Weights of a small transformer language model: MLP 384 tanh GELU, a variant of Muon for these matrices.
MLP neurons of a small language model. Each row is named by its layer, matrix (up: input weights) and neuron, and shows model dimensions 96-191. Each number is 500 + 40 x the weight over its row's rms, rounded and kept within 0 to 999. Numbers have three digits each.
After each neuron's rows, "fires on" lists the tokens most often at its 100 highest values on Wikipedia text that the model never trained on. A number after a token or word is its count.

L4.up219:466423496488478490486516558566563538596431548522494485409471493500453520479577549486494504519508542517543460528458514448475440513499524462571447460486498494439540471462423446472507488442510511457480503485443523498472501566548495530505426503519446449564558465514492482494497483462590442502
fires on: " is" 39, " =" 16, " was" 13, "ap" 12, "ag" 7

L6.up365:508447534540489505508528521547519495485497497486468572477452535466462567487508460548474476527491561457433429470566522478450556537459452574518453556522498489452497460517473550484518453512454512552517492475490419418422504438434527482581504483466514530561568504550473480546561517517441467542
fires on: " |" 63, " d" 17, "d" 9, " exp" 4

L11.up257:513434461475466507419447491516506474500535533492458529460475531394562502532510541465564469448463486535488469474513521519580479472482446487528555450569554479401481485537407519546480478498515498540500479526488540521535545513513539520529543474499485512472480508467483479539444542478467555493
fires on: "-" 31, " |" 24, ":" 5, "an" 4

L10.up357:448540516494527463524470469543530548525501585527483531557478493538465434461461529493487540527494496504529548538505489528463485481480526521530474474552500493436538549465488514524493473542482517528472511456525527475487454495502425463537494583543430551485580486433495492528508479415436486434
fires on: "u" 17, "ro" 16, "h" 14, " Japan" 14, "r" 6

L10.up345:488508411559494523525494460513548475498545536452458538520459507452534442476528561501508483482523557509492479465520480599558510453520511519502524527461559439500516471469486463486390536495469569535525504481506510517445424508467484504510579503463483520504394560481624456497429576517409502446
fires on: " F" 32, " B" 16, " V" 10, " \"B" 7, " I" 7, " G" 6

L4.up207:508549447523542472561488486496525461508478468451512460465482507553489507483441474500504502489509474480534472444526485508502560494521502550497460511522530483524537490493495503453498545519536503461518470540481580495388523490436564501525477491535421533508495416429505522495465492548428462526
fires on: " and" 77, " early" 8

L3.up187:502480528459423485515476467574539444499520454426533500482537551456430494530480459503480556422569526491505461471431427518466477536540484441490420453498503499514510436455479449475491561503554551479476575513522529459452541520454562569449419616525551519530526552519556480442540521473524504505
fires on: "ol" 23, " In" 10, "il" 9, "ik" 7, " spec" 5, " At" 4

L4.up84:483574464483506493518532472528602542494504546507466472463536458466511481468440521497507512427467522571522473529481469529527486459496555526594562564476513497445458455492535489535485509510445458466561522511459561461512479492537485427585534427464571505464468539540551520491539498520479501483
fires on: " L" 22, " Ch" 12, " O" 11, " arch" 9, " sup" 6, " l" 6

L12.up32:514484512542449510459563493509515518512473490544523533481478478515502498564514492508560510491394527576529538468486526453495459517481492517497480516539475489620497484528490447551546510508489469486445514539578525518511507478549563515445472427514577503485484526524469420506436453537484548529
fires on: " |" 30, "f" 10, "c" 8, "in" 7, "a" 7, "l" 7

L4.up119:435459445438526541470566458515517473474483506429449528497491537522488470498473452452456469541508556479549519536476433471495529477510571416500478508503481463448489486517519500495515448516447518547414468554503415506553436471611491479509471457506482545569528539497537441517453506473544466525
fires on: "ar" 58, "os" 15, "as" 9, "uc" 4

L10.up90:480487487522556472520542464519496501499464461460479467528484517480520463413473552538536488527424521479485536502532503597456498560491471492459479510501501493460520473451486528471504465547484453561509499574422427518522490499503465461478494544515470488452509439577499447519546481478484492531
fires on: " a" 67, "\n" 21, " A" 5

L4.up133:451479498553523471515500430454514457514527443455506521400520530496488512482483519482449482531506516428513559444524502499506497549537560540503475495542497532484585556508504510519543512536467451536523481452453508472429476551478544497524496591506508489496561475446520553540541525436508564518
fires on: "il" 16, "al" 12, "ain" 12, "en's" 11, "rom" 9, " in" 7

L5.up149:512540554461492417493501454508511580481545471556554580506426514555481532491572486483469512507500560469506497457522526485502601491511502493486503547458451449573478500462532554520475459528478463497506512514429552482451471488504513494547491478530489403497532451531565494509482534534457427405
fires on: " pro" 39, " up" 10, " 0" 6, " fun" 5

L12.up361:488539495555518399480544543500526497484533433513406513481494507506584567518509549469503484531561559521422484539477431472537483533566492495423473503550549506473547538485567518482513375470487508508532476492551489484502438506514528454529484452532574510477506480517534439449539498537466517543
fires on: " R" 17, "in" 11, "ra" 8, "at" 7, "an" 7, "al" 5

L11.up113:497511507475504504502488456526472499543433527492593462450516536471571537522485467493460449516433502584482552556517455496500509538514448525412456495546465473516493522482440516492543525577451552435540453471450469429467486471535514424533479555471399540489510537387425597518549418466537503546
fires on: " of" 13, " O" 13, " d" 9, "od" 7, " D" 7, "ad" 6

L10.up31:538495471510523495498500498496471437445422488511543480412471529488540518537538490564472477517521474480459480504448514415511532474457472477502569511494545497518487516533578569508458486502438512505535466456462547442514559492500474520458588462567568565478462586458545566419490456583497441563
fires on: " d" 22, "ic" 13, " that" 12, " c" 9, " C" 8, "er" 6

L6.up176:482481482536518487436488485473512488610483537562507500532534471472410558539452534533532502517512442516500436472498525486516483488484515439612473409488475488486526497481539528558471524589477512506532519505479442536530466427519483517527508536511491483500541483533493536489501497453386488578
fires on: "at" 20, " and" 11, "it" 9, "y" 6, "7" 6

L5.up54:501553463560586464460525537486473474490461505462497528494482512548464484524551554455500472448581483541498448481551467505542512533439492522514473537468524503576554565461424498517479461501488435500530472512461507531490531504479541525527560455373581445476476476515469452500526481437573506527
fires on: "st" 15, "r" 14, "c" 12, "m" 11, "-" 7, "est" 5

L7.up307:420495479440470472570472532495475500538521506491576539489451542508442593525540437514490484525510519551581448483545494522604565538450561461490504391529523584542440585548467465522583505530489488525434459504474471489520437573523509496500452417497475458463507502411539545586442608467486505502
fires on: "ing" 28, " went" 11, "an" 10, " came" 5, "y" 5

L12.up83:453549433510589452530518521470517488509425555434431446521448502489536514453522534502509535537529561516527438442484474528487457480513419497477463417482497459593460440541531471466523505474470558499399508581549492504439492540493448466498478573485436462486451462465507562559480590569519490409
fires on: "," 18, " and" 17, " |" 10, "r" 9, "ia," 5, "y," 4

L10.up277:512543499558469444500504417544575469460513487505506385515477541453506505533468506506576521582522484419515545523433491551530511493524512500526546537540513440539515528465443524513527434495516513453509378414403540459453558450537452530485531479510522494541472458517546554558527563553434523544
fires on: " S" 100

L6.up265:503485508476492518511464504465477445534492519524450519494531531440536539513504491463490468458447516473473480519442498489471481441482484459522461499425529540533491532514477512440488557466429532519440588491541484472492501420548524559581470555456518394505445460454534489498590589430456559502
fires on: "ol" 28, "om" 13, "l" 13, "r" 5

L4.up272:482494541501507489522492543401549449585484541518508476533450533557471466451467453445461436470543523469488503477422517464495456491483488463512446468425497470474543478533503550456558546467453517461575415464511510498495481459513503528468419527570482421454521504494555501505523498546507485436
fires on: "i" 17, "am" 13, "SP" 9, "erm" 8, "c" 8

L4.up378:484456519503517480550512452500560547525515529461559457429484518495440532546486561507569499508451485518491567511501518484503463493475493485452454503481500471568580495467494528467526554449566414486444445502514460458453422571468448476530493474485500576519492497529583536551486575513520541430
fires on: " |" 59, " —" 11, " –" 10, ";" 9

L6.up319:481513475525500538465483551545499482537515465526516551481531505470606560546487585545509551500516504458457495520536525557498563499479431506408428468488506489496476443511496484534536498431516521441499523580498510454530485464551515502512489576494525559437537578499468529476431562497476501493
fires on: "or" 34, "ap" 7, "por" 7, "oun" 6, "-" 6

L12.up81:558471474528506491562515506518454426507507487474548461493547552441489428488500507490481452546524486507484536526495455473645577457487505546445494522503505550523512473542553487487537507557527530564491500449527540484493538536511565516479487468479499524524444528549489531481470525592411486529
fires on: " |" 57, ":" 22, " the" 9, "-" 6

L3.up246:466590449463487512559466414511580506461532538510459461493435440534502487495451534508488529481517471472580410491436420446527496544514486523582450455509501493476490486509504530523438512536415542404493525484521510418469513448438516546552507486500512437471590505519506559574419571502569559455
fires on: "-" 29, " Sy" 12, " Le" 9, "ge" 8, " ent" 7, "ue" 4

L5.up222:494503452494416465474511509490466506509472548457462480485522515549480531534506513576464460605422496579533500509453560518581557480496432522514499501481446492539462451422571509479513537538549434494533579523508538443500482457537511524476489514611537529515476462534514513468496514476485465476
fires on: " 18" 12, "2" 12, " 11" 9, "ff" 8, " 17" 7, "est" 7

L3.up6:495521439447529558487511495465471566454526533479511520504536572434505527492437513497601523481547480507521535537505508565504567456470495443608404511438507531507520448557493524547521508511454451380523537524500437485470488527473449508569474461507536589454495549543522530493515420515513508482
fires on: " Ch" 65, " ch" 34

L6.up141:496499485564442425516426479503517441456530513408472559507543473482485539523503441448489453527435520547530481430592461523507501565438533520503492520501459521581485519531516473471505476390504478486491522500510483506509462593528510528532546569510460452496401431491492566485454519490482475467
fires on: " Gr" 30, " Gl" 24, "ell" 15, "r" 8, " gl" 4

L5.up132:452476534546498454574503599500526507511536540537524489469413468464425518557455574525498504519469473531480489533472481467429545471425427476517496530411495529530489554523531519498497539431498494523504523507492458535447442535504521496493520516509487446497493456511536531409509524481511553559
fires on: " to" 21, "ed" 17, "ess" 5, "le" 4, "vent" 4, "on" 4

L6.up181:493550446483482547498492539510476429508513463449566426521547487518493509469514480436518498482508529531459457572479511436472490512506478549473412523505502523478508465446448522465522543494463445503475452494445561505582505513511519501524533440470462468490525565530509567530462548491543513368
fires on: "," 63, " of" 10, "s," 5

L7.up182:507511618485527476517573580445483501542504489453533523552501466526503482573547441550517501461474601535517441514518514483498518489463472562454477507424479553482565420446533457454462485535514559486471514508507513476427427494498532517509509516546422501509467461511496554394557487460504495484
fires on: " |" 32, "st" 21, "l" 17, "m" 6, ":" 4, "b" 4

L12.up125:500472528478518554498560424355462493479533437447488448545472542538466493529534471543460572532525452553507576444488589480491506499501484519465523522528502518416455474449463545490468444443497504457509498565576453458459495552548463477479463509555562483529496448509517584430543510491528407629
fires on: "on" 25, "en" 17, "an" 13, "ac" 5, "es" 5

L10.up60:560518502510574510519415495545494509476425473513534509519521489512542501516451506445446563478525506525520478459484561457575490558515532481443435482479479488487500415481523542536523524552517522477490483495512532468540505596482473464454576495492444477520571512577560579551447465532462431511
fires on: "." 27, "s." 16, "es." 12, "ia." 10, "rab" 6, "ers." 5

L4.up152:469458478465553452495481503496494432480471533446515462448487432490561580467442545516517434492576448477486456555521570449484456464529452488503496444504494502492574525565561521504515550542555442480540529548464510510497526462470536480490495510425478496462473528525537532541444527514488487478
fires on: " c" 55, " C" 27

L6.up103:544497487459519512549536545482523548549468577505464509498446479481511444478477452437433470494510478599537520529490507504533494549496443468490456495608533484482494492511491523499486527543467542514427543515515578478491528468572429489501438481481437487532478424481560545482523415447492478498
fires on: "ant" 17, "an" 15, "ent" 13, "ord" 6, "ens" 6, "t" 6

L12.up180:538464486543560533435517508559510535495429493474468541451460501452558508501532555463486491534476459530489525496506555499534514477481466452499490493638528509416505478452478525535486436453545462545475544499505521469462518479495511449462522459427532483569496546524559491494506513489545441474
fires on: " |" 39, "-" 19, "ist" 13, "," 6

L7.up298:454538475518475492477521508539441493570526539480502546513510498452526497477457490519528498454539514561496491458494508493444441472470504452509474550544513438538545449505533522530470543492489504502520527462484492532573591532526503545499416579502534465553552458523521450471523536459532431506
fires on: "3" 26, "8" 16, "4" 12, "6" 8, "a" 5, "5" 5

L11.up156:509463552549473537555515405497556518477479443442468507519441523554598456520492522481454504537472422502442505522498489537489502449527486597433407527561555439456472557433459510524526521447500501458473474465484504525492431492524488500479515558502428560543411507466555514511501565579442447572
fires on: " B" 44, " g" 25, " b" 6, " G" 6

L3.up379:435510481534532529545491445486449470495487582537539527464473498495425522400518458525493444542551547510469415413531533533467504528568522506520524486545507480527535491513579548527522480549480498479505470518445484483475488469455496527509485494541453534514512495489496460505472551490493488480
fires on: " s" 89, " ele" 5, " rem" 5

L10.up176:545496553461496436391534519548466502512456524499607407551502554529528503538505496534463456463507543505407464555575519511416507490471470540477445503546505491475486479541512529540429470478487515461466533518485516537500527517435515524550521468479474586512533576523500467456523538527430449515
fires on: " |" 90, " are" 4

L7.up136:496514448456624521495552515416613509479491485466481566509449481424525567464438525536475528513519465499483443491478486549506524492544523497543507534547517526527548497536509554569594443524472512524464507516449488524521482502544560567541504475510501459540465481529481511464452539482463545470
fires on: " (" 44, "l" 27, "ast" 5, "s" 5, "," 4

L6.up74:478535547560508518553497490431533510527469453479447627515498479393492524529444539532504581499549529572444548521580526486519448458544572499509442553491539573466493470502502507443515442428442455467517470541484525507477422511496501490468486509576561557500464453536490585494525499532496499554
fires on: "an" 35, "on" 14, "in" 7, "o" 6, "ib" 6

L5.up340:505518468457511517555508475499477516501528530463534435470496582535521571488491444440530506387485535537515546499457424475561481549514524526496496503429549476503525509467458530484515519500513545520445408546499535470530575506433488465526485498486474441553490483455509499558510492509482455564
fires on: " in" 21, "ing" 14, "ed" 9, " and" 9, "ated" 7, " known" 6

L3.up159:460499402454475479550473436584457431494443503516440564466452505522500583442517553533494524496416528473477508503425515491550449497561531461532467502447558518471500515465462580501438518530491544461548520419446483538549510505469474427512517502460517490487525521475515499539488502525490514484
fires on: "9" 16, "8" 13, "1" 12, "7" 9, "0" 9

L12.up356:534475462538536457482512576412491477539508480511516505581492534527532476453481526522524492536537511508467538482421476436518566461477464554508460509483525479504548468483408470406488502506451545504495536567507488508510558600522545550484482502521460531529444494533534537427490565468486512480
fires on: " |" 55, " by" 19, " as" 7, "L" 4, "ith" 4

L11.up127:481463491476504534494469479595505489467503487497572534475530499583441502480481451420516481465481519471535504490457564403518554499517520460483569573457489504517514517477488575451544523588485474520427527437492499418525437465624454460517503485481459493429550525488568447555475440520566471438
fires on: " I" 18, "ar" 18, "ed" 8, "e" 6, " as" 6

L11.up375:408528417511524496551531451443559525461437519527476504476486397502482559477456461472467517454510557550484468486527573570500456444467421501500480506585493532497479498557458514571468503533560501565495558562476563469441530537513481474565466525551467574493476454533468547444461457548532522524
fires on: "t" 14, "|" 14, "h" 12, "an" 8, "e" 6, "'" 6

L7.up134:548473429527512488485458503455461465510459461464511433519434505503438538503589520464514464480536485520487529505552441500471512505492527467460415606569508524570585474535482500477462526502517531424621484496516482467506523518479502519476444549493470546498526431490513483519464516525469518529
fires on: " of" 28, "ial" 9, "2" 7, " and" 7, "ric" 5

L11.up103:433575483511515423568512548464472507519539458382588459539492549533461497455532521517476508422518630557510499509406514459502501461531459515493492566454513565499517468491523489474496481545496445471490446459454566488524581487481523547536521509547535495524480470552486532482416467468470526458
fires on: " and" 24, "us" 13, " of" 9, " as" 7, "," 4, " de" 4

L3.up49:466497559523446438520547538450508520522492479447536528451456503512459539499505479462463542444440475526546482476451516468506492500477488482509471501541484497485486451518419493557482476531413515435588526548525471492472458443456425553541497540577451567487552515508572466465508582518518453530
fires on: "u" 27, "ing" 16, "ain" 9, "or" 7, "ce" 6, "ive" 6

L5.up237:462479465405480535508564522446493460606504525502435563483450559519475453504497576458472493440379540479466498497453536442513490534485509498466450437519533460465459552568546540517501499572476518529525503439485448484509545496563554490448524458502499515463463417491501472575464509527471481606
fires on: " /" 27, "." 16, "8" 7, "d" 4, "7" 4, "os" 4

L12.up95:500527569432483462485484444468533451459527528427509476537525534465514537480542560468442475480516611476562511530439482465571531487535477527432454491511502468554566512511502580494524503467472535507532487532552520511448532442462467495530477497444513564534499531458543493514494484548543443510
fires on: "S" 25, " \"S" 15, "s" 14, "es" 8, "==S" 7, " us" 6

L7.up173:528508489509588545463533550446451537599478513482465477563461469510492442483475539503522431461489529499509489508467482498530543525532546530535490471417515464483530450550557532565498475517513477559492602460522511522428389524480517406537556513542483532551534439478506539510516517443452513511
fires on: "m" 15, "all" 12, "p" 8, "b" 8, "os" 8

L6.up159:459438485466547465501491544514562476557514579439531493554530484524436517435447559497504523489469540559489500529458570477518526490569444505550538581520551536432597451510477525530555517443435569457459478475453453489500485516451479482485437464449417378489562502449478527478552507500507504456
fires on: " made" 16, " is" 16, " was" 8, " are" 7, "ed" 6, " used" 6

L4.up161:476490453558397451506524516563510411460512497510476524504502444534556461517504509487486480579482435512484482498534550490571487489530443480533467480544443500483478468441505456441507500457501474473487513549556520453462509493441533462536537397471498525502481436505509528543458538417483479465
fires on: " con" 20, "ab" 13, " Sen" 8, " Lab" 5, " Con" 5

L11.up3:530455528532536422548458559520444445491528498521478465479515521523531528528491491495511473503484484589488573509457525444496515501484470522459465521453529480466491523512497469539486540502468432489522439467506481494509433404485425533519545453581520523493473528531492495499446492551496495494
fires on: " to" 27, " and" 20, " than" 10, " or" 10, " w" 8, " over" 4

L6.up100:497541486468517425547513471483547436464495492485551466443526519451504507524416481513498487550519494498523545464441481447427427514499507450496429507557533478473574410494525533535531505519517462508506535522479510540483561436584436484558490553551539517525547582564470503460409482451503431547
fires on: "f" 18, "c" 13, "for" 7, "sp" 7, "ic" 5, "s" 5

L6.up378:492518569442501432456426481592491583514515512429542492487464560525475483483522468525514492512471381448525548450456511518529533506502476508471501559480522489542503560499560525490474551405506489481498471504498470417462460513497504455531526521491494608555499560512545540468514480483428500446
fires on: " –" 17, "os" 15, " as" 12, " |" 11, "3" 4, " -" 4

L7.up74:548533476506504498453502451477449469477490483488564486481457483576485583495454493457494490540417472491530584519455469536588493538501465560498480568496503417500545503534442460484577438539505492489546533506506497493470536439530508467507521467483490553444564520549448529561482533534471436465
fires on: "ar" 16, "n" 15, "in" 13, "gr" 7, "i" 6, "ivil" 4

L12.up270:483530586518476564537550560476496573466491540421443502449493386498530506503510524506612493473516476516477423520463567492480486484482488514496431463473517499492516470546477519545470463564498491497445501508542531517522425423510538501512566517494511525515416533558508492462474517465452516567
fires on: " October" 12, " of" 11, " July" 10, " June" 9, " May" 7, " September" 7

L5.up272:486587448508468440447511469510507528450510474494521503517531383502566473535433501480496504503450491542454532498521479524549528484421538437527430550530508483563515526509517566375420507448527492476551442537454481541538510513499483524550526468499570491445536460487527459477567484467463526585
fires on: "th" 28, "st" 23, "h" 20, "ent" 6, "ch" 6, "ph" 6

L7.up123:466485526535440608530495530460555507518449604554462508459440546522548468526412520506503479530496503507522483479528407504448552482467371495535437451488552508549525509560421487474547484468508504453537527542449508603487493484480503519484481528399477465468521508530483496519498536499558493476
fires on: " con" 42, " tem" 6, " r" 5, " " 4

L10.up243:495508513491513465475559411529598540417547492468479479520500537502464467517466554536482597509485521489524541548464417561495529488382509530492417539472437487481511498488520498427530505545443433531430461566486474520524535434489544549560477480533431506487528465524502571510463532484507501543
fires on: "\n" 81, "===" 5, " ===" 5

L4.up102:431522500445444463473467461540515516459510530473540430468449475518502545455468519444484518446491472473474569545493490479501528474525526434508475452472450537544516538564347498547513507499536418519544451518523461534496459509488517563486531483546458553545484556455565464494560525388512492543
fires on: " of" 30, "ing" 9, "able" 7, "ive" 6, "ical" 6, "ore" 5

L10.up66:401478447429526496511517452531408559424469595456582487513519537494512538490429526517461507534521493544507509499557450495490510513548522448468503462499529512524552467486517536493526548568531477517535469524452496508517496430550512471540524456501442477451539487488513546552582441517466522535
fires on: " c" 83, " acc" 4

L5.up376:544439527470501501544444520605490450467494496466472395464542538439487526557484490435554481487443484459515528481529547428434510470482500477508493563538418516415505453536480541550523475488507478463463515494411507429470515457507473516588497497473469535490554525506474562495536491494587578582
fires on: "p" 16, "b" 15, "c" 13, "il" 6, "on" 5, "f" 5

L7.up218:577471453552502510491535529499501549518468485450552521465523466454539502469489522518517461513451544520574482497460521479540432547510481481550461551520465465520489447523511485532535440515586478538479502479514489458470451497521540538530499460547546451576514545442452526543450483563477490443
fires on: "c" 15, "a" 13, "in" 10, "ic" 9, "id" 7

L7.up57:516439481556422456452512568575468412516497488497479545481487493499535497530474537446584476506489474462505531480433485542525505546438457478503567461512504469495510498499621505522493522491437511533590412516572464503513476455456496460522475464506492456405530518520501507462523522536510460587
fires on: "ol" 12, "a" 12, "ra" 11, "or" 10, "ur" 7, "n" 6

L7.up287:421494488529532473505477476458494497474442513528497466503542413534431442462462519463466492498450526543457420487555522484407491399488410458550475489463487524528519462457581494491505570474441467478486483561527417471459567556527475536515483556554515494466504531543544540572522464509519484467
fires on: "-" 44, "," 17, "/" 7, "e," 6, " and" 4

L3.up301:452472439457460495556517519469494512540566557500529496506495399541551508488454486525518488468569541461561462502393466550571547498457415505493516480504473494480515429578511468483510489485429504544510556477525480509433489509548493504546518499501527526465586439501515504499523550498442463401
fires on: "el" 22, "ional" 11, "over" 7, "as" 6, " exper" 6

L4.up146:511507466529508533488560438555581478465483564429415427580491483442529435456552512462491500486508536533488521515497474520498546426435516544542496530502494468504533504448508504518533508506519445570555476483516500542478514485545520502523540498516517507470510492542582445488496499464499406397
fires on: "==" 67, "===" 22, " ===" 11

L4.up21:459461446572502469564510473456466463432488497454563488500548467531558487476543488519503510528498497541478466493521433462497509554414460517492484516525500492462462504530456502485510506471526454562507459551468533517519510461551553573484508497522482436515441568559465520515466555459531460549
fires on: "op" 24, "ist" 21, " " 18, "er" 14, "\n" 6, "et" 5

L10.up337:527481482532508525557488466455527412432511566551577431441468541517529480505414547482449461493562486496462464517484458416478507459516553556563490536538526480564481509521518579467483469507441499482544544466525584436560455548478523504490491510468513537484413559446573474526507491434504498563
fires on: " c" 31, " C" 21, " P" 15, " s" 13, " M" 6

L6.up349:518543500492582498418498512566540530469462520391489489527465544498449411513496551505517572488529475469453534509532500501441513515365498572515470487485502566466503512548518494536496488498461512547461556515503488526494472549515529449458508448555453525520501460562540574474470504508513525447
fires on: "P" 25, "==" 17, "or" 12, "===" 7, "ine" 6, "====" 4

L11.up260:572502492541537474503500473467459481574492530498465510522474450382520518501509599419499423529524539454451490517512541504555560473455516500478488537472530478530590455524425501432517479457507527547443493486499501496476485503495507542453484486446478509494453555519548531447444551512511491462
fires on: " |" 42, " by" 30, ":" 5, " against" 4, "," 4

L10.up169:487525453457528515403473531489532512496530458497561585513477559507446508531430455514418491479498516510505477554474558451530459485547482450507572528564543517555486551534417498474544537621483531466406461523443455472504454480463483442467515538520473463557465508544556493469496444458450521524
fires on: "ed" 26, "ished" 8, "ing" 8, "er" 6, "es" 5, " bel" 4

L12.up188:556510470546471439505494390497459491357465497514423464492514523556517545505553518457506529467505520477485483527522501528521485551538441515504523590490504490520474576540433503488598511489516454487511534559504610482480432476523441543494461558545527480432577473537434542569566582564474506490
fires on: "r" 24, "in" 8, "ie" 6, "ar" 5, "w" 5, "an" 4

L12.up282:461461523546536501534482523488465504470508552606435499563514507431501484473455550507539507496459440503584440486429538543576436500514496399568439487495498477476515505496421529490488477484440522448489546467507494457523439479515398513577561501542539461425524473483534436522559501428521551448
fires on: "-" 36, " and" 31, "r" 9

L5.up325:491575448504556506501455495530448521522523456544506485501491506509441473567445458504426495514482534538501530513508541505491500504518452455549492539446508486429416478530436572513463438548496534481459588522447552508506421528442455516550566555566544494486464560514591499427491518475404503519
fires on: "er" 20, "ed" 16, " app" 8, "le" 7, "ing" 6, "ated" 5

L5.up164:442537487521531423522507503568525467491493488468388473437531473480453499466494484500485526496534476527516485389580442493536411504474527438531468458467511477548472539504476501480558492507441472449482520538508462491531503475496459444539451494509446495500559429464476572516476527509451477384
fires on: " Gr" 32, "r" 30, " inter" 23, " tr" 5

L5.up27:490507503522479454501562515473481469482470507539420490520467469521504479440446522495433520528493474480455568463465454415550571501538465459473451513480473525512563511455461514503525398574545529558488539492482553515460490615495507568510536520552507523525412538554548528443518577482421543466
fires on: "an" 14, "le" 13, "aster" 7, "nd" 7, "ace" 5, "ing" 5

L11.up235:498564549458485536483563494495521480416449555527481432478505563433563520464585585407485499496477596503541523494469494525479542457452468522473562480489481495534458484473572533526543487439518486483475533448569516495521412479497491497500507476548446535544485526484514464483482566395457507554
fires on: "s" 51, "es" 9, "os" 6

L4.up32:537560550524566571534526494514455528517494470464528581526485505488469502501449503440475505478527486463527493484535423496501422595527449527503485530495517518554556517547459452502478490561502516526414511458543435500518520506527420468535559547503561509469470492520526521509531580519505496513
fires on: "r" 39, " Br" 24, "our" 7, "l" 7, " br" 4, "m" 4

L6.up46:480502495502484478452466528510489452526490553484507446551485496520446508509468498442502483392514501560489493473491500491447467476520490556532500512473470502447478439450550530548526511580511484514493435512494594447495501436455505504476498467530472478505479510567506495533507522506606540480
fires on: " and" 48, "," 15, "s," 14, " or" 5, "um" 5

L10.up120:498560418460530543521519536479505423500473424422503439454513493477511501501468528555453476539453518473484520532528558437504492423487447556512451468507503461471543484530503553464451548497508516508469510523532457490469425512514516508459505530541491564517479484538560564466468454549562505497
fires on: "ic" 32, "as" 11, "s" 6, " C" 5, "ric" 4

L7.up201:523531550500555507449520438535405515575460461495503536505488407471480513541414505421482465452502503487514605487523485602511457506517451573501515466506456530504507515541482472446499540510518492422502415507489490555498544533577468508486499490503507484452542469522545467483519550527490529558
fires on: "st" 21, "h" 17, "c" 10, "al" 9, "r" 5

L4.up96:502515534579488506443543504477524510545525567431464554537422555461415490493513535466476467512546464576503507510561477506500494426599486498478475473529537505519557508524473552542525499491549480531489522521521497513513518556516531547495447537497418422476494493512462494506457598399559512478
fires on: " " 94, " (" 5

L5.up267:561450582475526527500490488531477440521496486550507495500553457536563568496481511439560462491535512437486498492457532485463508548481481440536500527452506444524504621459510588449426499493446470484485510536513412425438496432528541497457456500529502489404480534515594502504543513562495508511
fires on: "oll" 24, "pr" 13, "ra" 11, "a" 8, "ust" 5, "yl" 4

L10.up83:557464492524605487501569474501516472603459512447500435550457466461565459526526529465490454536439532538488462503568486480503423548496516527443453497446487500533519530450522458531536480548484511456466457531484489496514556487524610468467498504474519433462525513539501538501533561508559499508
fires on: "-" 15, "l" 15, "c" 11, "==" 10, "cl" 9

L4.up281:562511491500480437535498455528483457437469522457539516516425486477502511506501510463507461532462550541540551529532483502503527389586476571561480608546516481566478517439472503495476497515485495535447528468526541596478509476499488529506489499430563512505494471509520536503518590520495508534
fires on: " of" 71, " K" 7, " S" 4

L11.up206:468450475491537511560532526593496491482546463504533545524510556433437413507460483429521451476469480501452497546511523502507526438471549546513414525460550487472481567492499507505513522493543505427469482548478563472487428423556501511513514507481491470551470455545455483487520465603458477537
fires on: "it" 14, "ab" 14, "ay" 12, "ib" 11, "ob" 8, "b" 7

L3.up311:546545494438526393550474541541472483404550469459554497474475455533470521541451466470513489514500548541446507527485569425470579451455560489450478517533449470546505490465567585431487560429449477500507515472511536430525484437475401500497507459449554489471580519423493459508515546479449393479
fires on: " inter" 18, " as" 11, "for" 7, "ar" 7, " pre" 7, "per" 5

L10.up93:513552522550538523547525498516442510500530506572493461482515451453429517495484505491465544516567491500488463515491530539550454488532411477479462543472533505506435512489529546442561518498513472550441434511524530365535534523547546465506563489483461525427548455496460563518466510531487400481
fires on: "." 37, "s." 19, "i." 5, "5." 5, "ing." 5, "ed." 4

L6.up41:542551626483484466505441559513498493476581484473490418459555602534545493560464508518508522437483480489529503488457555492504568510499449507512510498446410499475549482540529527541486532483433454499496514508474445491491492494548448543485535534538528550497469536561558516518485509458492494497
fires on: " to" 35, " the" 26, " and" 6, "k" 4, " its" 4, "os" 4

L10.up188:498502534526523508534475584448565417455607463470502531473460554455454472494480582503515488566511501442472530467455503572518519431525482551531392521477519438450504540533579524521511546459557412523595493526445510449497432441515509417527472484484487435560473527504482551519492483546478467513
fires on: "ab" 29, " ob" 11, "ut" 8, "b" 7, " in" 6